python train.py --n_layer=15 --d_model=640 --attn_scale=0.0884 --tie_embeddings=true --init="uniform" --init_std_qkv=0.023 --schedule="wsd" --decay_shape="linear" --seq_len=1024 --doc_mask=true --train_tokens=900600000
MLP neurons of a small language model. Each row is named by its layer, matrix (up: input weights; down: output weights) and neuron, and shows model dimensions 224-351. Each number is 128 + 32 x the weight over its row's rms, rounded and kept within 0 to 255. Numbers have three digits each.
After each neuron's rows, "fires on" lists the tokens most often at its 100 highest values on Wikipedia text that the model never trained on.

L7.up2503:180154155116119127166133096077103094178114166113144142107085142134123156164135080189151101129072200155100073094065165109087121163096171117125135143108163147132111132092119074113129114151074120102147113130177044113136101134136126080125171103092119117125130094163128177122169146099123134136155128095092107125085139134156174079080125098111111093116138173148136115108087124125101120094199
L7.down2503:144111132174152139123100170153087153103145090091193115168096158127123101139146087139149073142105136136107160178136062111082158147120151183126117094154152122113121102076117148112086101106154071186136069151121099121128144098134150119119137107113129109148113111134148163110165109183120141128106125109152042180141185092140127175159040160153090134054152061136132125127118191118085144131140
fires on: " |", ".", "\n"

L7.up348:145130067123134167132120080126096161142078076211083131120120187096125107129101131172140145168158146155181117156097127118157125095089125227121153088140143116112127068137109134127160113094100118082100107141145113162096114136203106138088123138106182124141145137162145166114160121153156140103147043101111044097108147080140145101183162138089133029066105045106120180139146117153061074128213
L7.down348:121077141097153134113109123129132082126105137152148086091161137177117131126077168141129121074098141159091162204104087134117205115170114103128105130082099182139145089148158105164107133105091174125167151091125103171142164108115120107137132064146160142129068151107129129141099155136152112130149139127094122165142167106076146131110104130127162114142102105188102082079116114094144075128137
fires on: "-", " is", "all", "ub", " multi", " of"

L7.up2326:090153168115101134131098123148146068139185137085129121109164106055174156132145143123131069181091111112141180131108167077117147068068094155174138131090163127144138123117057100128104130145121111121115090117111146096139158120159117152120178142100145136145175106111150128052101126102102145073131155148127137124144120165099105140178046165136121154178092146143099135126136117107114102085095
L7.down2326:152145112083145125175087136092137159140105163163159159081102115106118203109159128129150101171122128112103126051131115128160141179125110095136090126032124193072110133132097108135134145121073109172134104107077089147157149131138123086094172117204154119137147175137098119171138090112147170108162149118143140164158207128055127120191155124117121083085122149138158051166159099150116116165125
fires on: ",", " by"

L7.up345:163168130138092133081126124126150148112161102081060122228159140124114092049127153135037176103168140148134146068127165142086136078137082098126135140150160126114095091070080113152130136105147169178099089086131168157109167080178163140164122191163122147119203133114118079177092137077124111116063160113135128090135134203162071080104180184141107117111157147137178127131148100119127123102118
L7.down345:071151155131098157139158120101178117135104116178152122194169119144132097108134113133083146154158101100178191119155181200135159117123101167136126106156136147067130151091129143114164183085127078140112105131108135152125086097137136151074120171110144095164166172104143095184118150130117108161121176097124115140062146096123108093119151126113123191143157144104168118103154067159179144085132
fires on: " where", " Q", ",", " there", " whom", " There"

L7.up650:133118094134083140064117120097124147134066082116093113174096120218117161104152103137178138036100147154083062131114077086150143105142099089154103137145170153158144142133159132162204117113127100140121165148153089150132166116103128114105025129067108166116118098128132100081048051137133154129152127145079141137106156172133147153071107143104144162107172096130148150180111096125141077151131
L7.down650:152163070181135113094144092182191108075161123102124124107168149126089129100103143156175125104102111090117177123095105112071157092102092046093127115105152140087152107122111132153097109148113076118102174160142180157143157143167128145107113151098103104110125076128139147211084166123127124084153112156129100118130080163162142093145175123058120159121143161113126115116135146120093087114199
fires on: ",", " and", "-", " |", "ed"

L7.up811:112143138109088163115108113127140130181104100165094140160057150128105158148132160163169155086166149173128111119094141089122138130099119114085143126127154145195123141096151170111138136130135155111097133167109102150132134143151065113105113125148140193109089127134157152104103123136091094128167175165106121143165149130173153138072083125086127076170148121070194164127119093085107053074189
L7.down811:200129114136086143092098110137130138090121155112092135173148156146070119102043078133128139081109171137134098139165097101154126130178186127130122103149164181114073113147114098139165168147102089110085133138165148103145078103136103157144202133095108019141137155120093113129066190116138121118164098079055118144157117136166125133100118160135110105144132140134128197157171099142144124098123
fires on: "."

L7.up359:132102124116098121148075172134055162148118141099104113190149130162187113161101098087057163143079132098174103097188090129106146157135167095122150125103139102105169169141108121132147134064059140088126095053116134076122135119077114138134100137126134088127144085167138102108123108087130096142179143122079162110154205137099138081150094151138141161054159114130172023104131133099095104121123
L7.down359:099154073171096130183175210118148093183094202138125145143085168155093082139221127143172109140175121156079109106138137131137153175155139139158155066086099138063119158171128075141121128096073110049155151156112129147139140064150054107162104100188143189162126164119145167109143103169162142102110155087148080192148151127087103150106156137110181059147151064095133102138087135159098177143196
fires on: ","

L7.up1563:176103103081155188157131142082133128158122113143075128163118098112113087137128156088131136109173115170183111109122140178155162087099121135174107067168117126156150119109141145143100090078127152059182114134082156108134134077164129122075149093159096192166160147151108092164133154173093162101068112142084152142137163163100039149099108105138090128095109116101153128129118134142146150190150
L7.down1563:199098076093063048035141135140132183081152091102099139188060110131074113170082127144158108188153129144135158168168115113113126147105154143093128140093164124073150117143122140104113106158183102110094113108133122087186135158114093117135109138099153122187117098099156134101099131106177099066086129104130159124082055138129174087132150103102141164134126136141125102110133122112111148097160
fires on: ".", "\n", "\n\n"

L7.up1100:118149172177128118194164166153118120155115119102134152105101086200199062165119103170103131167023134116145132090228088159132111114151099091156143160115120126125133089073104123147195106098039139072160152165126128142102062076105146130135100167137134127131145158103150113157115166111136125066133153084138151096103170154100154151123139094139152100112162116161149085097139100140147070094167
L7.down1100:173130149143124191094123090127133154120102134112047164109124137159137111118119113109121135181139132086139092127098113147187090110146108089128130183118091108146163103130153138161103085133147126143131138144168103160174190124095085089111173128062149102080089106148148151147124108135155145162177181106106136103101137163121087100095212135147079095187069127123094130080062119102107099161133
fires on: " |", "born", ":", " ("

L7.up2131:163063127113177110117086196095132112124098170159118120100068138137119174142118117125106151140128142108091068156113130112110140161117158178175144149148191176122095119094137105111105127097126128117152090191084108143139083159124139118099118154066137141122149138091162172106150101099125102175091078153076141132158116110146178075133129156086121192164083110160156125127158085159150147166131
L7.down2131:128151175156096103081079097151102157122105123100098141160144158071077139140098116144107156170141106147112155128207176100103070092159117069101157147158135106161133107118161084147108143083132113110159197095218137063109189172149188186203104079150133136120141155149168111105145145104156129127140076110138163121150103142155095110144150134122111180096107161120138146097076132074165132102078
fires on: " of", " to", " for", " and"

L7.up729:140093123132126119136119110122073154164107129085141127188116079165115167111148132089135137113174178089120092063079105140150174079155104174166122114069139095121115151129127176165142163150147102133144147122103132106150128133144130146160062097102122142149090112136072150080094135116067099091075104092114151172080148181151125117084158099143107133148109075108183117151146142171090151115142
L7.down729:131119111218150150135083142131134097128105117174149101108077120095131110144098202147176130106152134099114147189156173113159139103051139141139151145146127085135124099137181123145114152114077109215100115164110093166123160102150088117076098108125099156130098147156109142058111089155105119115114139146148118140132161121149143106204085157138172118125072100143162101096162166095148055098125
fires on: " as", " |", "-", ":", ",", " at"

L7.up1724:155132124122159141133124146091059136105142113138115140112133142138117148103183117175083135101067157134136136144172175131076227111130198046111111181121106109105157107120131125112203121057169155120138142181082075135079113196128130102143097148130129146137124085149143139087147142095136140117067142082123124117144161159115139056101138129098154105088062129151137101126128108164105127126125
L7.down1724:128153139145114154201164147164147148149092116168140187107152117132135120185096085158140095176078153161153161189142183166181161135125139173079121082107191179047125111127111140099089096103080140102118163064176105104161136083082122059064098101104097087121129144125131109092161141152150181169084165104098082152114126132126066143077134117090155079097102135107181081169161154196098116126057
fires on: " |", ",", ".", ";"

L7.up166:172151079140139095170183103101123127139103136134074090138150126126148152160097137116093125158080147102146090070120141146128079102114203129157115176080102112199093148119139120201081168132108070160127122090158165136155161130106137088161071173114130109115055147163107136171107142135134099101183099152093130113122115118143075160179098130150105153140118121115114074080148093098121109144186
L7.down166:123133121130157167113190157131128164098086118199131137119128171133082116187131092161129138156141110166113088152172152136143172130133116104143143134155074162125096135114132150102183102126123148099175106177139097105130085048156086104114161100131147188078183095149143115093242124204123116120086136177127078152089134071095176152107165097120079077124158107115128209100196168127141105153131
fires on: ",", "."

L7.up2257:176109111095159127134094137115085127087124145120124091137087113145098144093077156168119128119077121119054147128146134097129139137151134134172107115144198169141109101071147151122130087114159063176115140156171118106150114093084200177089143115087108117116107165124091130097132110117104147152162158156163160107081087098170100162180148155161133169135078145142113152167081113110139065141130
L7.down2257:165102098119159110126107133108150141060089130157082093110101112104150098170112078086108110147140097091133114139129133099109139074089122098146129107162086086102099102105141130081098144109147115071154074107101139086090091177177164116170138156106123152070088166089108163155160112189149130151146177145105161185155092128107117130059191199186146165167150087158107164099150202097154088183152
fires on: " and", ",", " &", "ed", "/"

L7.up904:141177159151135149173073145113131127080151156134104118123146116119139172156156095131086126142126116126162093137161146122131128099115117086206132117104146137110171142156110103161123128213087132125152131098106155087149119074130075152128124099147106137121108113158128162100097143145140100116129111127149119103108175142123130136214101165072118133072141126099093059165150092123088101123089
L7.down904:071048114138036092195210207105163139127077111148110200104167124073160103122128106109115096086130167159160133100081127108108119168135059126156146151145115117052157090150100123100119155157061132103137120173164117131136177149153138124102126091169188141141156140175084083086097149135119132108136201128173132171152112188151108188100087126149168100135126127129133159106135080186139149154169
fires on: ",", " was"

L7.up1040:127154145146140086145077128128094125061127080107128085147137116144089082093109127161155148133106137154110136128105124107133146155148092162124120139087123108089167090119128089105172127164153126158127139096073147118106114125127115171165182155197124176127158152097151136138101076123134112169146148131078096179173185135136058130088110142119099085120090136164142120144114183152082148092151
L7.down1040:128089113105099115121121158158088138141144109175122195162171161097136103150091112133088124113129137143129100116215141099156164146136088135111091113136100106160117118120156138135161106103181123177144143177152160121114156081139136129116119109106093160114152138125117130172137160161124132110164188093072127208121131100111116180176136129122138125123153153214107161118089100173179182080139
fires on: ",", "-", " there", " Fo"

L7.up2543:051128166155141114114141122109080156149139125169153117186072123124089142172139130080141209107151117157151162097116114133148147094138164126113102184112149146142113100128165128134104191123114080146132120112171135200145098105139136117097051146094105161118172131157143166115150118165159093089156074194039101112117151119190082146147119130143115145123135121162184118133160096145123082122123
L7.down2543:150152102103169157197165145153169121094085154188143169174157112132111161172083108115124121113194108123149140093079162169157133165126088204119124161129140087136128149110161065167124141129084130160118058127109146109159118123151143143117161094168048077148136124077131178139119121102100139106067147120148161099137153162085120136153125140100125095158114111137099071063114186155102147174145
fires on: ".", " at", " of", ":", ";"

L7.up1156:108164100087132128143120117096113151164065134089100136106115130136138120185140142097145134113193100107148169129113072114118068149125063130132126075131101106109115147098086103139121220161122182145142124148155162156141094118169085132188129152094132094097114134095103164130177103101097147085201123117090104180160123117112168093117161153123138107102040155110117113135143175142083096161100
L7.down1156:126176150164076167190128127133135132088131149161163165124156014151196194102128173181110153112114069133123165166075136119114088111114096169090109135164132156148121119151133113060150132129134120146089110150145139077166133115135083113080138143124062085151108072076143213138183143098149143100080149142147137120167109192144111151175163132075108159139124119147097103165140144194117173208113
fires on: " in", " of", " at", " during", " with", " to"

L7.up255:088132103064116077117121101163103060081087122112138103144148119144139139135132168167067115139130140093182129045117071142081117164120084123055142182094090148131140117120156118135147137042134125117157116136159076077109107107106114120175155154154124115101215137107149038144084076091098113146087120117109149166122132140098146140124137095107147169127123162148093092154127126162170081127145
L7.down255:156179108152146139113161232157137152138133116111117126114134131182118141145176143132133170146133143127093119166163068121159160193160117171164096080116153133158100207129029117109125089119131065122108123070161133139157060089103187136159150145166110111150106126130133138089107134102109133128113180105114150153087175127109133128156135129223059164122133149195180117130125204067112095169140
fires on: ",", ".", " |", " on"

L7.up204:111137135154162161032088092102155128164120119124174129182141069153145113110149142127185121107123145101110158114123150140142119045164168046143091120111149138143052119168119137118182073112057133034123097068127092170102117069082130082176130140125144068123092107172141071163100174093123058062146087138159128116157059167108122136153153118083127134119101128101157051050082133127110135169128
L7.down204:155150151127160139151080135086106121143108094140101125156138048115088101122132126162141152143170091090177073069109138122111107184157085169120120202176076153112148151138147147085134158164125136138139106197133116166136132165166123118104131144095113158110152106114126191107114053120140146160117149170087144110100105193151091188091086056168148125131139117125087085164109150147125110126160
fires on: " by", " from", " in", " |", ",", " ("

L7.up2118:136112129094146155124107086134150165115101185131192069171124164182118144104113141128117149111126053174132094154142102157135206113152143115129115134162156112135060175100132142091083085155120100074135181141072140169076111095133152170122130151090161154074102137106149108091163128126154072137144151124094123166160127141144136109180137078127118164161079165173140206173142154057074155120123
L7.down2118:031148102117097088059124117120154128089096147117148112104092111039081151159110144104122166115119085122098129157166128117115172140130128104122069190132149129091055170120094108125136060182098144105062112096160106090120203113174087147096075179088170126138157160125130116163125110087174129158071159154114141143151124144139179063126172164093141175077108092203138164120113179108068120133123
fires on: " and", " of", " &", "-", "ing"